Part of a small language model's weights: a variant of Adam for these matrices.
MLP neurons of a small language model. Each row is named by its layer, matrix (down: output weights) and neuron, and shows model dimensions 192-319. Each number is 128 + 32 x the weight over its row's rms, rounded and kept within 0 to 255. Numbers have three digits each. A neuron's up and down rows have the sign that makes its largest values positive.
A block is one neuron, or neurons of one layer that tend to fire together. After each block is what it responds to, as a language model described it from the Wikipedia text at the highest values.

L5.down31:071140119114153141081156105107103153117084122141154116127062144154135130131098156141127137096080130132076134089122090198165098125110130129137139056155165180095169145134106130148163145155120146116114090095134089092090109152135101176115129153130159080119125154119108128103128121135166093083135080119105111088180159129160076145096112175114157125163166125180145115155180114142115142147150
L5.down56:188169085192191075165115161114117093100094141149191097133087149120152032126101170117104106170125144140178133119138110098081099158109124079142111137138116091140096106109093104137102110223134108155096148070144154118154135158143104115110121142127112159123069144167131101154131114130108195152123150103054101106076118094144090081143117143170143150129076156150085108120041172082110109096078
L5.down87:108128112075138136112167066116126133101174079106123098096098191103127107095104158162116162120102171137117148123105136121096125108114131042134147127135119144198104120110072169101177118083158128122096122092148173160100156138134156144081131106177115115125151122188140135108159137114135108113088116213089128051146164123117094139120199132088118145162152130160102115142140133157176140108121
L5.down148:156126121180153116144167149132109143118152117135123126149114072202169125143104119101070187111101126172115113169100054113113125130098151096161126079077149141116123137048171117134110137022153123151080152118168148109132169176134156068096122149089118089128105116122166163125117073123188160148148118095150138099163105128145085144138215127205114124121070174132114132192088182139132133143104
L5.down422:184103153126105170138090121152179068126186169154121137106155088200116152118132107114102124138156097107199094087147166096117128137140043164164090135106076099158115162132130140136122155111093086128148153103163084082145141158066124128170096174154120131096093120118103111108144178125075125152197154177166133125135147121082136099156102145104051128117176046119113177079147149135120122157129
L5.down448:160126154132085147141099121151078100198099172151120109086105133095153123122132152148153129158145103158084179124073118104123159123178131039140111095091163120127105145124153088131098143040128140115195071142136198155153104152160142153082117158123169150116104141135133123136170148124151107153118172100116117116172125071081143088143126127107089129133053141069158145087162136141172121122111
L5.down460:149135158098155101084122149031153179165060145095150103122158157057103162102140139120100197124104128176129150157128135132162206101081036149108125135127161100125117132087085153179144163150144065116080097108109088155135073147096147201146152073116112082158082125081125130081114172101185140114138135091112126089139084145169100129041129166082161075148112064115128125090116103139161092115069
L5.down474:118120095185121098140159180159088097137069089112096130134107156171141144177125166159176121121143043110142102109105101149142133108091121097127079099152144116120146101154107158114093168072166109133194148098153100093075109178120117172133120093114104113162151098135095169125158101092118188168096105128080138113185111151141123152098165070174149086214168164157169106138089172144135071139128
L5.down511:192153142100098161148101157146151145122120107154111043108143091107131092145156114104140135172133113104108131070092097105120132104218083154126124160073122105147137120113151112146080108049118107116181125088111179081165119165083109173108178134124197184134131127083133187113152130137146126153119135136157129082122062105078083116120156134143127146136148163059159175064150158087194128137098
L5.down520:161144132118127184124124127164117151183074134131123069124138149122132152157121177136146064121086135137147139100125155131075165132122140119152114104133164109147072160144101103106096157116150061142107135072115098144134165120136155139142066095173185094152158105158163151092155174169144111158136174177223133082114093092168096149139101101177148121202183107123072129123107131086114090146081
L5.down588:136086134173129180162192192166093068118099115181118098050125159146111125158147096134085144175119070081133130080078123105080153114196113057116138139154125117112110085129112098108135153020136141163166120132111114087143094168095111091203126137145113113100108181093133164149169143161129114145082189116138169145134136128146110100140132108189140104130149126130113140086160126148184093096186
L5.down591:105116125043137146115169078157140116232139083121109097100146169170088095160134155133118124102125090090082152174135117100111120107159147076147117126097122167104112125195131074077103119126082147137108140131089086092169160136127127133127155121168144195139130111167154110121157077115155103107069144095163138107173109145179165119126147121142083119145158122171144173092141081083099102113147
L5.down669:110135118147168183134139128076146078151163076158154153084146124087143113129122167152086119086112164120117134130131168115138132086104173099111157167079130141070097205147138201126173212114117098121152132112143098126148112092096204074134112116059134128130137092043131163047143196154151132173127147138135071117179152123117069128091129109099123204102151105135131137148122124093106125113136
L5.down697:093108131077122108121107193052129075131107122144174179134145164137137103122173122049072147148096128156102073167110134141149079110100152137144164117072129172143093080110127135118148092147160093100134131087147128131089137087147152143121155138121070057063155141080131173124092123142139123082126120145162157050152160132164105188157125142150138109093170093155160139120111161188110156113061
L5.down702:185149143176114139120159111140130082128085108069091062058114088143085137164115115078139109163137165095119124114162125144128156155118121132115101125115160151145110164160045136086097111030097136175124106143156134135111136182111093128144073157124154108084134158109081134157084175067115153101107119129130114145148120150130110162145100115157013087146140087194134091150119113118128104123128
L5.down729:134138160121118158156176126054155085084179086092109139069138167148128106157114157092146113098102109056077085190141108142143141115099108115156140136140181147121140118123148139152145106138135122101050165125129111159142114104125136151116161086176124131157141149158102148129098125129095164132094127120112111121124181092143120085122161080172115147164078099133173114193168113116093182126056
Description: Subject slot before verb

L5.down105:121145143131153141128124085097114219057132074127132130199139107134115119154092186161092149086179135161178144196180176124125178184090116108115196151119127144099135140098115129111162102103164096048119160148166154155132110161082113156134189095132049138149208142153117135109156120147188099121117070109162126106131148150097084133112097138107136177094112103126108053164113127070066151151088
L5.down169:137136116118127085136124104144143135129136149123135104154142121101132119104115125131136136109106149162113139106162116121116126123116107129134133132137119123135123121118154115138123147083096135120159125138109149116123128109157140154113138101179102133137120138119151141120103149138135068127115154155142137169151139111089104137129105122147184133116127112137130127147110167148141131132123
L5.down217:126102119157111123105111102155185190124135140128126089164112082063073110092165123106058085127144170154147131085166119184129143176098113075101117145096120087107166076096092096140100118108132135155147084136169118147159106158174134153117137129188100107143093116085126105059054108112115091114150140148118138158136117097112134113108145093177086129156141163087139097101148164141176109122100
L5.down316:151133150126112053153163070165196150142130143111141091165163137094097132099126126107157120139125129133145098092153124103126142135122165119135118155148074146078164154154092149143142156110169095196140105206150100067135094156130133123170161142114094126062146168111096097156115200137107167096098159175179108189116152109122124143074143088157127097165123087114162146116165142215117100122094
L5.down324:139133117150098028081122161137133152177134120096140140109143141134161100136089162112152084095088070132160150143072100103125163169113114160139108160134132116133113122150153145140120085169131097125170137129168159115094141148092124126147165144130108131143125118134154132160099181116111106144128122106142119098119137087145093105071140097090149095122144097099128124121123115135089106111118
L5.down364:199126120105140184104128092157123148142136132102087127146163166140110137152127158076112107200180148131121117100074113130137110140126181145134122162177122107118136128157141108152092152176125170131155082115105138179122170146123079161143103145193085139137099137102138128140177153102066140127122111191171123134125067174140154032139086112168117123146170143117122163138201138085172148159179
L5.down365:136113096142080070133127170160173090212129111064130119128088114219087145173167138141092129065136125123135119088115130139174120123112144026106135176094140155158117127133120133110160142152195073095145158120110094118163161103105087160174151129132127138147168210099141131099144130146090135042149106147128149107054063116158139111124122128145089115178089132096081109167089144121111109136112
L5.down384:140098150151139102116124143160101102136126115183146091096114167178167116165108125104097171155093134132122123116150116120131132158095095125131181167120121106132138161174093134136093175078138163142139111123112136132167120124090171132134098171184164112171148153077141178170178100131113158125070089068157119178171116192146121149185167082089130164145141137137140133119161130127191157102114
L5.down436:127139126152115032125118119153140134125149128129135128148130123132151122120123135134140115118122117125123111124125124122144131122112135114133115106134122131123110126132128113137129121118103126115122117131127125129111127117129115132139129128133117117143141126121131129137127128122131078138121147117137141127144146126132120128110113131124131129117129111139115132140121176139145125123118
L5.down479:151112131153102114130114128129138127127159108116113145168120164104114131115125185176141105118076128139161248099152127118099097099127104112106134130164112118145119125113104072150147147113151074059176161125136135113138104068132090148163208128166134164110089142177134160156087109205081079103142173164112158100123190110101149156121170101162146145127077141137159116145093158164122120132151
L5.down489:146120126177150134129147125156112097133077150103155125098153112167153141117141122135093123097112146127140132119177161104074155136089122118121125148131084100110118156100108083064145155000112119121156145130147137072137121191141122142112106087183214155154105156180126065135145151139089114112175177144104170132089103210149135103117152124133173079149120112094137162226108218106103161129135
L5.down556:147147133143115081091129103146162149150163120126169137137149135135096148096100136138144115109137100137097183152131112096135127178101154061169129064097152150146144119147086086173161128038109129094129124137130116159135135109150022108137187102163125147098121153134126089133120113169185125115108127126094074125119139120165100110067157158142085083128116104097144117115151140093083150147115
L5.down574:122141119129116068110104111150130126150123136145159115165129113136123124142141169158166137137109145141137113099131128111129138104117105090126133109128107140124114111141121070118150127024111143091136119151119136093106114126162093172160178063147102116170153154139137118101138134111104170149116141157121136131147157112115148113114148139139138129137109091130138145157125151186112129097145
L5.down693:104135117126076070157095108129129167124087134142148122140111124106151152140134116143135130113146131138122134146141118114144130122121159141133141118159127132144122096100104123136117157139118127114109161102091099116114134152095087122142162131172089111104158127111124083148110135076138077138129170130100153111142106153153115102136142127150162148132143145097130124155103169113118139137109
L5.down787:105106114172108111113145124136103160145117152157119202167114109193101159056116147145128153112122132168136169067128151111184112132095131153145103129015153161143153130116099113156156121129153102135102104195110089153119111089116076128132188132147101189164117108133073183133150137107087043184157093092085122135135096178081097141111102154140165180081133131160177151115193142105102126145161
L5.down830:092126149127109121105085131143104114183131162128091115178118136086206114122142127143123162110118117111124132101187137161098098141118138167147159192114152116162107154156133077121130106044091127090163141126146077151107129083133120123165150099120113135170135143130155133155155115135118137144106140152119132155093180145105093111134116121163135133146133095135091144136114185120204104109097
Description: Paragraph-break newlines

L4.down61:142107115090105109112075113178131137129110135125106140147138084119148096091100167172099135118101155123126107079145149116136132116128123135125123113111111149146112143109147102085135162031099119074110123174124153104142110079188087144142145108142110155187125137149130080106147142140069159113134144142096133194116140138105151127135157125133133157136110090102154101184108188188145119128129
L4.down295:113118148088120089092120159157182160102115163119156104128157077114161112115129150185136160109130092126117128114136123139124090151134162108092130117123143170140103187074154092133083147097124128079091114150167110084119123097156115114146156129113129162152122141127148148150142168122081077153108150147105146125129168171111104149114131107126164166120136078131129083137154158150114136097121
L4.down359:163085089113106096080087124180093136140163120165149122105193147126137141117119124143111139104118105133172142155107120106131080117135142170115144095122139144136105079125148093112077107054128139090128101166122116106156110112213132080175130127171095154151129134139091102165102113122129107132084154134125100161109179118086141172125117106173130099170106038098176139182080166160125142129125
L4.down535:142138138110156139133156103175125132120075135149146090136209148138160122093107140187119115140102136139126123134085138104132159138114115102122101094127100182115151103132126113104128129000153161072122075146156155130121179095153132177193172125122109113126145131109131119070177081164099148138122163161124088120080185118122118148104152145137124136145151081136117131137095174145102126037118
Description: Line breaks after rows

L4.down306:110193133094178136127095128127112172171121136129090094069091102113140201155142128068142122114176090096124121104116100136133104131131147055162137166126155121150141074075090123118123165077160076107149061094140100123175080129102111162172179090134110148190121115090109173062133116097146156132120099064121157166137178132133152063133124127156127141147075171145158174101165105112140128112170
L4.down520:157163094144114100154115145116153132134132143147088142188118099103134061092155179122093145099133142096104163121116139120134189140138146079138165126105107113114178132151158130152147137000127141155125072062102116129127146138131123088204156118116119167138106123064093124172167191129102103132102095169152171121144133135081127151160136131145148199115088152153152127145096143111166115131069
L4.down554:151140156112168187217121123061074140141141121132172148100115181152162101138103175146134156188091128163125208108125153163107138140163113089089119163159129156186124119142077096175118145121046101115155116114128114170066183100100119148121196115137137137151115155115108129140213133117131171154096126100101154136132137110173125174173083176145101080089105122117136131065120072178152063155103
L4.down786:159118108126142102103165121120102133179118150113120150115141088107125121201156137073151150130052159123084130115105137155119146154164105112143218076146161138099163103155143095091120126193121176105099113126116188127142131183155138124133121108132119136107179116091124091097090072151137115129143092121146157119140173132145164145145062168154067109136113158202145078127119128154080122197121
Description: Relative clause openers

L3.down111:120119128110086157137080138134142201130075113159158116109099155148151148131146141140154178150095116113107166113100130149133140120147122076148158079192153064154117081140175145128150119053146140136118080086100130108134175128162124075104084129159131171119104073072128156114137113143134123115119112075169091088131215099104138128130096129140126142078120140146079110101165138113132090168138
Description: Adverbs between subject and verb

L4.down394:147117154121137116129096128090154139152144079156148156035112103129124085112156088131154128148096104133177170104119123210164122095108171125174117153093155117122137139100116146098204140074114175160157073128084109148089136098139159147156102115113137158182102174076113127083185117163141141145117142199163125141136153101137108147145158089122083115132134203098170087124126179084068131083093
L4.down551:149152088146115150128150154191103122116140134128112099101110101127148081143168153098144089185130155131068071193123147091116167139147169058137111122101206121104117165127146106087130169101173039103153129112104133109111044149077091063134125119165166123126139142119173061093132126097151092134143110097212109164144130094114098160133137116081127136133106205088111150116130084121115147151139
L4.down695:135102123123136096166089135154151105149092118096138139073151112090153127154153053157140072155138166142065050077114127112158086091120124170122069148127141080130153098077106114087121148176127057154125139125137110082132062109122125177122095139125130109108105133165195134126076105101121111092169094114201182181158113137120135150081140090100131125118127161125151147113143138150131102144079
L4.down755:109143119116077170152161153111136104141085143122111078096160160081106118082111159181123104134164125106164166194122081159147154112138179142117108105153162169164151135090119122120145227056077151168134137174137134102113111063148133146084141156121129152147153094093137133135112130115166109173117057161192136132134141159101096129114165083132162186119111178157093097135156202045097152144094
Description: Initial and decimal periods

L4.down87:111140083154076107115166149130111184160143144134150135119139141145102120103108083096122075146137159078144078103146077204095198135131085160135110149114141148077125123111094126091149156177136167174142120108123149130109186167085142141110126107049154181139139146101111180155104140118139131091183135079132147160110113094139124153138081154120117145142152152150113153151118099135118124173148
L4.down172:096130198116181076115085081117099154091173171076099153112132152141158177120103108140163155108098131117116136075121143127104140176151134147128159150145081106132115129152169162150128119092089193150111122158144078148137178123097189187117120125080103165184161146143091146155161153134081107098101148119123143140140085196167107119126147159144086102100151130121119133107108148153110035160115
L4.down340:189143132167119117178103092073148137136183126104146104117106062159157117120169172124093153116125153160131150113119099162111153136119167103133174099109082140094127145161094111143126105112082130148169091123106137164171121036125098081156134137041135110129099137117134139104165157188127111103082132120102108129138126073152168204134220087131133093082062109131113148102113181108141130101139
L4.down619:152189068113105119127134169110106106142107151135119160188160097145144139135103121133098123117133129061146117107153080082143102112144078137106184109103095118136103050115155138144112132134129174127105152105123140101151108058092188165107143146096121157126147142102129146110071102077149088135135148139108114135156142165098170118156116108165143104091180106100156183163120186171120071130121
Description: Sports-table cell separators

L3.down793:104109122140097140124164136125131064125127099133140158150153083092180123111096095132152107111186158099111201138139141165136120106146147163131116122189135119123064139106159164113130134093141102034161074140107145076117107100128097130023154132140152170097124140171131136151157108121112107124112078135116120150084181103152108134172132147113203132193117112091133116191127134100125155106085
Description: Second piece after capital

L5.down123:135122143100110080144168111129142130101132102098133075135226115125028184127109119106132092156129122130154156128118129110161094122126133147152120171120144064077167136150141147072102110105110163142153095108073115085190121182150134176137193147182083107102204123109131112105105109087138062130101141088141133127070082164126118171119100131118075140148129096075166118096150056146163158069170
L5.down252:148140127109111121147121161180118131134143129112077111111075150136180099069124085105147128145152109140132102138132118128108162118162091158163083164139147127110177150102138106145104151024104104143122095134166165109131131137132051149152090111164188093223155175112133142117064121051151133151094084140138156117164109103104093173076123149117124135113163182167136122052138127149113151135122
L5.down258:143144110095161123130124185161160126100064087122122140167118129078106121144163114126147065098163121094110126135142191112132228110188092110123116136093088119128151100127086078122074159000158071131090137162131136099085110118117132157152127098183157101127149175107141096074103143073138142122156102108121185121106093139106102117107150127120087151034133102136140182090149100147094115116141
L5.down311:096152124125190255099092126072175107159145126138154141111126087096154135145104176112143088147145149122200130133138130175101114164149084114130119112142111119161068130101121176165127096214147116123138057181146076076170164160057097158158116140101140143128123141120134148125142136240091139146137092151091148134107130154189094103136168082150158125120133168157127126196126111081136167150074
L5.down361:118175093117134164143121138118131128140098122113121133110116139176113116117123161143100142135071132119112116147154046113142129161126141109149128099098169111161140098115095133153102145059101127110169098138135189110109147147160097132101139107165204160157123088118108172113089157131147121126108117065176146134171099097107135163137073096110133132077141164117111150057085157162105130170128
L5.down378:162156106114196160184138149142147135189141129066107061140095150109138115166095161105113086115141099090142083163110143097110130137188155085137129117093166134098098123124090113106053168203069133130101159116169076135144142164128116135154123102153154131177146123109223106107139082188142157145109108105125175103181088105116110180159128199153115129205134198160101132145097106107133149139093
L5.down433:142138110134185132132157130120120116084079151159162083136145144197120145161183121110115124140106114113126056146118162104158153165062171154146163178058160165158160166110147092128127166145185176103122116121111163097140153134119111105128167128174078114162137100083132087144139100108147172129192151128098122145110073131097143139124082123130101136212136091143104148129146182174186106134082
L5.down451:102143108179053065110108111176143162126152110122110108173144150096120144134159106120063132124173132128128160091115138157132145129118159049123151153095171115070087144102130124118137131100085115155102155159152174035154092157130061163068153125185128165194055154138146129100108081155147080054136119164189179146174126148122115119087154140121089058129105172127158112107123158138106092112163
L5.down452:165074142113177199095119123130128150134163071121091167117144122125081149109169191173110139136115084118083137175111131137088082134159120150096106122129131068105191147114132092082099151000164148146116104145205197171122128130110150141113106138129138087124135173160150097100103132148105191148120156077160113142134126160093051125118117088121132125131161123157146118102106098134160105103114
L5.down532:089181136107094099179122152120095129077122113151078133099126144090172152158129145128126108084104121169115123169105173086126149214095110145189081163120113128090152122147105174165099146066087117165119121146133152193121097122133118120109139137115123123134118156157121190129119151078126244117152123080071144116141117149152167067178204146124231129099077165092145102135059142110091107112163
L5.down644:162171145081133154164113139157179081152098140133075158095111146156169109193110126159140103130132136114213098103178162078136094144147138090118123187130106155131128151113157164080074122082123061093124105113117126088113134107163206134131135145082134168162136151225140107089145168138090133140097134138161162166090109153164088148174182128174115059134149121159077156145084110113132152143129
L5.down728:142144166143103100140129137135104079149138066097114148158134147145068163108122105124113170178170142091121139106101136082184146132136125182144162173086074149106127130096156146102146194162153127163160153147072166110141149157166152139174130107195139126118167164104090103153072124128137144110130141132157167130124104094177123154083147126109061099084109107135185119153151125127153122141116
L5.down745:125135109137094177146099096170152119130096162106145090134103160139255095124117097163078105101174135151175149111197129066078106185138126086081119136124201142066064081141127059147129135150142159079117105148123165153128086125126176119091122145159134155088107125232160124125105116179122081150147151129134176178131132142175162098104161177115121092101144107122078139151124156134079119140093
L5.down750:138088100108161106188196138109146092082135200188147136076074121156150129050146158142134166138120149166183169176079113143066155155104124111066161099101109115108152089064093148144090163109133103165086089164070129125099133048139137078215159067195124098110094132132153122145152168177113147174136139138114172116088134143102097129127157164113135164163116116082096130147131176109164139163161
L5.down792:129130124135144127137130095148092119134142076115114176133099134093126155106157146053108136116112184129062105114053137162134140132160138102133052123160179085138091130126104091130121196107117164151170144091117191118099081092102226144094182154123152141146063137090219101132181088067171090058174116113166154123173119163116109130082154120127151153091132177128164125081137138094146133118119
L5.down821:137139079158105137104107082111097121125086104167106094080132071137133086125114099181173107173162166132113105091150092138113175149150106088150178115123158134124101144120157107106138172098089128131164116107104130131123105118143156150042107082109139102130150118120136127130143148063141166153161128145102115144169087113126186129097102151160170138148163110128133099082130130154128168157104
Description: Title abbreviation pieces

L3.down627:159137127148103043169119106138101159119155117110127121127125149136124112094142167128058145153091069148149142184091147110132163155139132108122168170149143128154132094145166122142144128055127154091163116071097152097136146112138115042146070150094164154144119170112151116149160175154094103156130126121133142138114132147090105124099140138150155137133081102094133135176175128130164159101237
Description: Section and paragraph breaks

L3.down686:138171114122113154115155130108118113077076033115152140148138134058132112126134135072109126083096125114125201122141118100107121133094144099131133067171105134125082144136098113163157096128075163082126125156093150076089147155109156118126123176168156108162130160085104111145061113057105105152107113128103099140121177079110138152084134111195106070103108148077115164180160110162121139171098
Description: Final digits of numbers

L5.down51:127094069159121145097159163143152142117117147109134161103103084156147107099175068097163154181151119107138124182172121207116056107095127120112153122146116103171173096132142180114131140107102150117128096127163146151150102059113167072126094124085154136139093121081077151139109184110129133158107142086130114132191183136113125178091141116071128120146134085164147160108135112097153173079155
L5.down102:154158134176198151142156087163134109123130153124083086170093152125102143159099156117114093090154109115139098122174166021119098115139087174140098187140133099123100133085096180119131164196167145173093100190135137150181171112103152064126094123125123147149115130134162052095148173150081176140153077125158149088129141134105153056181109131145133145138145123137110138141094105115123067084161
L5.down106:118096105148076107140158183056141137114133121078133166140107137121159113137161111100082121160119121176109116096126126158166150169114101105111187066158096141130175116155073145184134172088098159077137161101139123129109123064138164104153142088164184084176144093137126080151099136044125092107127145130128097117123141158098114170109121145104106100109117140112149095119065196117137156134072
L5.down122:107179102111116114119219138090129144123135175109129136112159123147125053126137073118116106091137099126182131093126106152038113121140158139137159171135126160119123121134105155157119163116170178112146120110101095115123156089140104151142150047085171115171154120171109132117156147116106103086156077128079157113144133119156153141134111157086127093118100124175137150088136103160066121129130
L5.down156:140095146169206135123098128165107122142138144168153157126108145177084129105147176179183150107197129141119121150148103117091131063133080097147165156110087124153108090076104143178101115011127093120158122158077132165120145153116138141150085116113107096111062080105066118072128126097144105160109119098133113052162167025094150092143120172175124110104109139156101164072165194148095065134159
L5.down183:102146094136080171115136110094146122123100092154098190050188084104117124150163132151160157161116129127106161149111122153149173118095118146117147103183164099111162132116123157073110182082146162113158104127113139128093077108160169073161131112074100090159096057096146129129114141156156137106114128063147074115215099157130103111149165103104129044082107176158106160125080135132125108096171
L5.down206:187066142142114151126110144101133138178115125078184086161091087119092147160113117154111122114078070152138123143103135158151139124080085078101104065102126127108053082184127100178146073199164075136071179156159139127102097126141089080150094152140118189118084098157120175107100077162086133093139142083148129086141120110105148175181159158081085107091130160133072099136075143070183162151147
L5.down231:143161132153158082139064104067144156084110064148122179208114167108154133115103134176109135148141172121119120116133173168139131154128178077130085149132081102152138154072129164120210114224089108115110131130136112167129106163074079130110108139079111184085144065106076085122087133167065125127098117160108114100117137154178140096151162167132108126109198153197123153189115200195085120119117
L5.down277:130138094174112062151104116113199135134107102136075113124097144026121086099162173043136139086112168140132109078128166104134143169172109106129149162129200183129159118129098106168165078147104078151175142107089197106121102079061151095112139142132093157126146115127156161143115119137087140134128120141114127157108140120111130163170157149129112139127115164182118133149159127159089125128168
L5.down456:191151127186135106170102148134142141125167147106169104112161106151102175138148079088102141178189091118157138124104087189152134119150124138209133079089173139149097114123119115123105150095157146108139129176091135143174156134114085151176109132101126122197100110117125145115063143155173171146083132130128156096121080080111141183196122149162122144145137141081169132109136083145082120085143
L5.down589:150177131142164134103088102147125143101119170166158095118144101162123187150160117103148114109095101127136122148143122111105127074107078123192111057115159088158148137145140083139094088068157143162141116186110178187121143152132169160134131087113118062147144096131119120158082142086156116160070108130179180091194146107135099111167081160149131105173097072119058117124145094096153102172136
L5.down599:103135155121151167121135110091140147083137160134142153119136131165112135130106057125113095105211172097146115135108133175091106063078114111116134188124099145139160165169170128176203145163121136174125151110094092102147159165124182116111112118059137150101146161161098134117110115105216150094106093132137100172119164113123080201126175117105132046163094148118120118143111151077177186104124
L5.down641:119155151119115193215175122099160142044133102159116061151086099150103133114094145120146072143149164120101144168126122105136056087112163111060134114147052107130129145120133117162128104126136089079117109193125096124036122148096127105100059129151141041137145126185099171143083152172141101098165139157118137139140141199142163112118130132118170120099100178173106150097133140070152111120140
L5.down667:125164108109168138143133093191119123102113115151080190133104131063130100150161136158155125087121131149139128146193115081118095118156139120114112090127090174066115119105137112164079157127126122094186041097197099089146160136165058126114137121086154122186158130140137148120097137145169160106102153114152156128057114126115152099156177113136055115166094100140120161136067174156149112130123
L5.down684:161130147167162144086063073085084139135147053195139115068139050148077113103133092166147102156188088120115119137106174151152087128127132063150088127141105102153138118092148108145088041108142158137071185175163080166095142111240100132088104123165097138161166150101110066122155097141114076111115125089130171083091178127083154116134129172098135069100155106087144158112111074152168094151143
L5.down788:158113158175038133098161082147112081072076140120118165112103074176142146133127095142134093125133124131105103126193152127095155114122107129136152121118106083127103167116104152090092126051119132153097182113063160125118143118135156174111122146126148100147151167125122074145152154090153120104086114119134217094120132138130133122110146121108165079135085107130112125125193128061121157160118
Description: Mid-number digit pieces